Weights of a small transformer language model.
Architecture: RMSNorm before each block, rotary positions, no biases in attention or MLP, untied embeddings.
Training: 1103M tokens, 8416 steps.
MLP neurons of a small language model. Each row is named by its layer, matrix (gate and up: input weights; down: output weights) and neuron, and shows model dimensions 80-175. Each number is 50 + 15 x the weight over its row's rms, rounded and kept within 0 to 99. A neuron's up and down rows have the sign that makes its largest values positive.
After each neuron's rows, "raises" lists the tokens whose logits its output raises most directly, leaving later layers aside; "fires on" lists the tokens most often at its 100 highest values on Wikipedia text that the model never trained on. A number after a token or word is its count.

L11.gate848:55 44 78 39 74 42 25 70 11 26 83 55 56 58 57 67 42 67 37 38 50 69 74 63 38 36 55 67 33 69 56 53 55 50 42 37 38 40 50 49 57 47 32 59 89 61 45 46 34 68 48 69 43 53 46 53 43 31 62 26 34 51 52 50 40 30 29 55 63 40 34 64 57 32 63 17 35 51 70 43 35 47 37 47 60 44 39 85 38 80 32 40 62 39 35 51
L11.up848:34 58 41 40 64 58 50 44 64 58 72 39 63 65 85 54 62 48 66 56 71 54 53 35 41 45 77 44 26 56 65 66 96 45 40 62 52 33 37 47 30 52 45 64 29 32 38 74 47 54 41 64 20 22 35 52 39 21 65 45 68 63 54 54 58 56 82 63 51 62 39 59 40 31 57 64 46 51 39 46 62 36 27 56 45 46 46 65 48 51 49 43 51 45 38 24
L11.down848:53 45 36 47 50 54 40 42 51 22 47 54 56 43 70 60 41 31 59 57 45 60 49 35 45 22 47 44 32 66 55 49 54 46 38 45 44 49 45 35 19 37 31 49 33 44 27 80 58 42 67 52 57 57 59 42 71 29 57 51 65 43 71 66 41 45 69 21 70 71 22 62 37 21 68 49 27 32 66 43 31 31 66 53 43 47 66 62 12 42 65 51 53 55 23 35
raises: " information", " money", " data", " work", " material"
fires on: " of" 29, "%" 12, " much" 10, " this" 10, " little" 7

L13.gate725:67 29 83 43 47 59 26 48 41 55 68 65 35 61 33 59 35 33 35 55 55 35 52 34 43 55 34 38 55 42 88 39 51 59 52 57 44 35 59 41 20 51 55 56 59 40 26 35 49 38 55 56 71 34 39 50 54 56 44 63 64 33 43 50 58 33 54 51 39 55 64 79 13 59 77 40 28 68 57 54 39 58 00 43 66 52 52 44 48 32 55 23 69 55 71 32
L13.up725:69 44 63 45 30 34 50 53 57 42 45 60 30 46 59 42 57 76 27 84 51 30 52 54 56 31 33 47 53 40 53 55 33 77 34 37 45 43 86 66 24 78 74 35 68 34 45 50 31 52 47 41 67 79 33 58 48 77 72 18 62 09 55 61 56 37 58 34 31 56 55 79 26 56 36 62 43 48 47 38 24 54 61 62 64 26 29 44 33 42 47 25 64 61 48 19
L13.down725:75 71 75 47 52 62 61 31 53 35 68 45 74 35 64 65 61 62 49 67 60 52 57 57 64 48 54 44 44 61 49 34 47 51 55 73 67 35 50 53 71 37 46 70 64 38 41 50 39 59 44 55 54 48 22 49 40 51 44 64 41 37 51 43 58 55 74 36 39 76 60 58 49 51 52 82 35 59 49 59 34 60 67 36 62 47 20 48 65 41 50 63 45 65 28 26
raises: ".:", ".,", ".E", ".K", ".;"
fires on: ".S" 15, ".m" 12, ".D" 11, ".C" 7, " Inc" 6, ".A" 5

L13.gate993:34 30 36 50 40 45 46 50 63 59 18 35 61 27 42 66 51 42 58 62 66 72 80 42 67 58 75 00 50 64 39 34 43 43 72 26 36 34 68 67 48 61 52 41 39 67 73 26 81 47 61 84 23 50 39 42 60 42 58 62 47 60 26 56 53 47 17 60 69 70 58 62 57 29 36 51 77 43 46 38 59 54 45 31 36 49 56 54 75 47 17 49 80 31 53 41
L13.up993:66 72 24 51 58 57 69 72 54 72 52 54 39 26 52 57 54 48 41 58 41 51 66 54 64 56 65 15 44 45 38 52 23 55 55 62 72 31 67 39 57 54 65 68 57 52 40 43 65 64 48 66 71 45 43 59 87 55 53 33 64 55 47 57 64 38 01 63 52 20 80 73 62 46 55 08 21 35 26 35 51 49 34 52 48 32 52 17 68 51 66 67 64 71 47 30
L13.down993:46 52 75 46 95 45 47 38 28 75 57 55 39 75 18 40 58 35 60 40 43 49 58 63 29 48 18 65 59 58 67 45 59 58 38 58 69 52 41 64 30 63 37 51 65 69 50 55 50 39 19 50 25 53 34 46 64 66 25 53 69 66 54 50 55 25 56 44 31 57 73 42 57 53 66 48 40 36 58 51 78 53 32 89 71 47 35 57 24 47 59 52 64 37 54 45
raises: " whom", " who", " whose", " providing", " creating"
fires on: " and" 50, " but" 11, "," 8

L11.gate784:39 35 35 32 59 74 41 50 55 57 51 50 40 66 86 53 35 43 33 63 32 44 68 47 45 54 52 78 59 59 71 47 46 47 86 57 68 40 61 63 59 31 45 39 82 36 59 70 63 45 35 35 53 50 39 42 74 52 61 54 52 42 54 41 11 65 39 43 77 59 47 27 63 50 32 50 50 60 35 58 58 64 68 51 69 35 46 63 34 35 48 56 65 55 54 63
L11.up784:57 49 40 52 57 44 86 59 30 41 53 13 71 60 59 48 31 48 32 54 47 43 44 52 75 52 54 52 52 50 42 52 54 50 67 59 57 44 28 66 43 61 42 31 26 46 52 40 72 23 53 34 54 73 43 39 32 55 67 49 53 57 34 61 33 37 63 24 70 32 33 15 77 48 61 64 30 48 53 58 60 46 58 48 78 39 69 78 56 58 47 54 28 38 34 53
L11.down784:54 44 37 44 49 57 57 38 41 34 81 56 26 78 35 34 46 60 26 78 56 52 60 59 41 40 65 59 36 52 65 28 57 40 66 48 52 76 59 57 42 51 58 63 59 66 54 36 27 38 35 29 66 52 36 47 54 32 40 56 44 55 03 43 35 53 32 12 78 68 54 49 56 50 28 69 62 35 45 67 83 76 68 71 48 46 46 67 33 51 31 52 68 60 59 58
raises: " aid", " example", " consent", " help", " intervention"
fires on: " the" 89, "'s" 8

L11.gate3:35 60 46 29 48 71 27 66 34 60 35 44 67 60 69 41 72 51 50 04 60 37 22 57 49 51 60 37 27 74 58 42 26 63 40 45 50 69 63 64 39 43 46 54 63 41 33 30 62 43 57 38 52 68 51 59 45 50 58 39 37 78 53 51 65 60 50 48 32 36 59 40 65 46 43 58 46 64 57 69 52 37 49 52 57 52 76 09 76 18 72 66 35 75 52 47
L11.up3:48 47 65 48 81 22 46 71 61 55 45 51 40 57 64 57 51 33 45 15 36 46 53 68 52 32 72 63 29 53 34 51 62 30 58 25 56 67 51 42 33 56 53 39 51 40 54 54 55 70 22 50 58 51 51 82 62 60 59 57 46 37 57 43 30 61 43 47 57 79 48 22 39 40 24 37 29 30 50 59 68 55 49 37 30 45 69 61 75 47 56 46 54 72 46 33
L11.down3:40 75 35 50 42 72 41 66 30 76 45 60 44 57 35 31 78 45 47 29 78 35 48 82 54 67 64 39 19 43 40 77 33 26 67 52 62 41 56 64 47 78 35 34 44 53 26 54 76 64 59 44 61 59 39 72 63 36 60 46 55 63 35 31 57 26 42 50 53 47 58 35 41 55 35 26 46 29 72 67 67 46 65 51 18 22 69 37 34 45 73 47 45 58 45 32
raises: "arded", "f", "ide", "hest", "aming"
fires on: " be" 34, "be" 16, " Be" 11, " Gu" 9, "u" 5

L13.gate26:63 68 86 64 41 32 37 57 51 73 22 61 63 67 60 42 68 51 34 54 39 59 25 32 66 66 40 28 44 71 49 61 44 42 48 45 62 35 66 33 49 52 61 54 48 41 47 54 66 62 45 56 61 47 52 62 45 48 39 52 61 70 30 72 37 39 70 44 60 65 48 21 38 46 45 53 65 72 64 26 42 62 50 50 74 55 47 76 61 36 45 47 35 59 58 36
L13.up26:39 55 49 61 62 66 31 60 52 38 37 64 55 42 63 58 64 57 21 68 61 51 52 35 56 57 43 51 54 73 53 34 46 57 46 22 58 35 49 32 57 48 64 54 29 58 65 83 68 55 45 47 34 50 15 52 79 43 45 53 49 54 66 50 45 54 40 39 22 45 48 56 42 42 56 73 78 64 63 43 41 45 25 46 51 47 68 76 77 46 49 57 12 29 41 37
L13.down26:44 54 33 61 71 47 45 52 33 49 67 62 46 41 71 49 71 42 36 44 62 75 51 40 55 51 27 39 48 55 53 68 69 36 53 32 33 55 45 21 31 36 43 47 47 24 54 41 59 28 63 49 33 67 51 45 49 37 57 55 32 15 23 52 45 44 13 70 56 42 92 40 45 44 60 70 65 50 81 52 42 57 41 56 49 77 80 48 72 52 60 39 55 44 38 35
raises: " common", " spoken", " popular", " possible", " prominent"
fires on: " was" 30, " is" 16, " were" 11, " most" 7

L13.gate124:52 39 50 55 60 23 27 86 33 29 54 60 74 44 37 31 58 52 78 43 25 72 44 56 61 25 30 76 29 58 35 46 65 43 68 30 86 58 43 44 59 64 57 46 50 74 65 46 79 55 61 48 50 36 61 54 75 48 35 28 84 43 58 71 77 52 37 51 59 41 64 50 61 60 28 38 53 54 40 56 58 53 69 42 64 66 42 39 46 44 60 25 31 64 40 33
L13.up124:64 56 29 34 54 30 55 58 46 30 27 53 55 56 32 39 43 49 37 49 46 56 57 74 42 31 30 56 32 47 35 55 13 67 42 19 63 67 74 54 57 57 53 56 60 24 66 64 75 61 56 41 54 59 59 43 83 69 31 43 48 40 46 58 54 83 68 81 67 48 43 54 72 69 50 56 54 55 40 58 49 47 72 49 41 48 35 55 37 33 36 53 40 19 53 47
L13.down124:48 46 12 44 51 33 57 43 36 43 44 62 47 51 31 46 64 67 25 38 40 53 70 24 30 51 40 56 52 54 49 51 45 51 64 29 77 66 24 32 60 40 63 61 50 60 39 66 78 27 67 57 38 35 50 41 93 57 55 45 35 57 57 28 52 76 65 99 49 37 38 55 71 44 33 41 39 63 64 42 56 56 68 49 53 60 34 62 72 36 78 51 37 28 49 41
raises: " Kingdom", " States", "idge", "ings", "emeyer"
fires on: " United" 51, " been" 4

L13.gate726:58 57 63 77 22 72 53 56 58 65 48 46 26 48 49 32 29 62 72 42 38 43 52 39 54 47 48 53 81 47 78 54 82 56 60 71 69 54 44 50 34 57 50 49 53 53 42 70 70 27 70 87 55 56 55 73 79 21 61 60 79 66 44 65 51 56 60 42 43 48 64 65 45 56 48 75 78 74 67 66 27 44 28 38 57 73 38 58 52 36 51 27 18 62 15 49
L13.up726:18 48 57 75 58 53 50 54 41 56 07 67 35 44 39 43 46 62 61 64 57 57 46 63 44 46 39 76 59 40 69 52 54 53 42 77 78 46 42 62 45 43 40 57 28 73 61 88 54 51 25 48 66 65 52 45 71 39 57 65 65 41 71 73 48 66 63 60 44 49 55 41 41 41 65 40 67 41 56 49 37 58 56 41 64 43 53 52 73 54 55 28 40 71 41 50
L13.down726:46 40 77 45 56 42 52 58 63 36 42 63 36 44 64 41 60 37 42 29 31 54 39 65 68 36 49 35 60 48 75 55 46 65 49 31 54 47 29 51 74 57 33 37 70 42 29 51 32 50 54 69 27 70 51 48 65 27 25 29 68 52 59 66 25 30 60 48 78 57 51 17 37 61 36 58 60 40 62 52 36 29 52 48 46 56 63 49 43 40 45 31 50 55 76 24
raises: " serving", " creating", " making", " building", " they"
fires on: " when" 29, " after" 14, " was" 8, " during" 6, " while" 5, "When" 5

L13.gate1269:41 55 74 39 67 50 41 67 55 65 25 53 41 28 60 61 46 31 73 39 64 58 74 31 33 69 30 18 44 77 81 66 69 73 57 47 69 06 68 34 46 54 29 58 46 67 57 52 57 43 33 77 39 68 48 85 57 55 51 20 69 69 37 38 74 48 29 68 55 62 74 25 58 46 32 63 51 30 71 32 57 41 58 45 23 52 36 56 68 75 79 14 36 33 84 57
L13.up1269:62 42 55 30 57 64 41 62 63 50 49 60 49 38 44 56 30 07 42 48 62 60 75 46 49 61 66 68 53 61 77 35 74 87 72 57 61 58 62 49 36 29 44 50 61 29 34 62 39 42 30 71 63 71 66 53 74 35 55 48 37 49 11 47 71 54 47 64 34 28 52 54 48 39 61 23 54 40 60 24 91 68 34 56 45 45 21 48 78 46 50 71 30 34 27 60
L13.down1269:72 74 39 39 52 43 27 61 57 49 30 40 49 74 36 52 33 31 46 67 60 81 62 46 35 58 62 23 67 52 46 51 49 66 53 68 42 49 50 49 33 77 28 60 50 24 44 59 56 64 61 65 39 63 50 46 56 38 49 36 83 36 59 55 62 38 44 69 53 46 45 61 82 49 56 47 39 21 49 72 55 74 41 70 32 55 49 38 54 38 50 54 33 73 75 25
raises: " producing", " studying", " attending", " working", " losing"
fires on: " was" 32, " is" 26, " were" 9, " while" 5, "'m" 5, " be" 4

L11.gate299:54 72 65 43 52 53 61 88 64 27 61 35 65 64 35 52 16 52 52 20 33 53 47 50 56 70 28 71 66 38 60 68 46 39 30 63 53 74 61 43 56 44 70 66 60 61 40 77 52 74 29 65 37 39 48 54 51 36 48 48 60 56 53 56 62 90 50 59 56 34 66 53 71 40 71 54 33 47 39 61 61 51 69 43 47 51 85 38 65 68 64 76 47 80 22 55
L11.up299:36 60 44 41 45 64 63 75 68 53 54 34 63 40 82 39 31 40 33 43 46 13 16 65 67 60 34 62 66 68 61 39 46 25 51 65 33 92 47 61 50 37 22 42 50 58 65 56 59 45 44 13 55 52 50 40 49 46 64 50 37 50 56 48 33 53 32 42 71 38 79 49 62 69 41 57 14 60 42 29 61 31 54 53 40 39 51 51 43 36 64 74 64 56 51 38
L11.down299:40 36 37 40 35 90 52 58 72 57 71 40 47 58 47 54 45 39 46 33 60 40 40 78 57 45 39 58 49 42 45 30 52 52 31 51 51 62 52 56 43 51 71 47 46 60 83 83 51 53 21 61 57 35 43 29 66 25 52 68 42 38 48 35 61 44 41 41 69 65 25 42 69 40 37 46 46 32 37 66 49 43 65 48 31 37 78 60 55 47 67 66 44 53 32 50
raises: " floor", " degree", " level", " generation", " and"
fires on: " second" 26, " first" 23, " First" 14, " third" 8, " Second" 5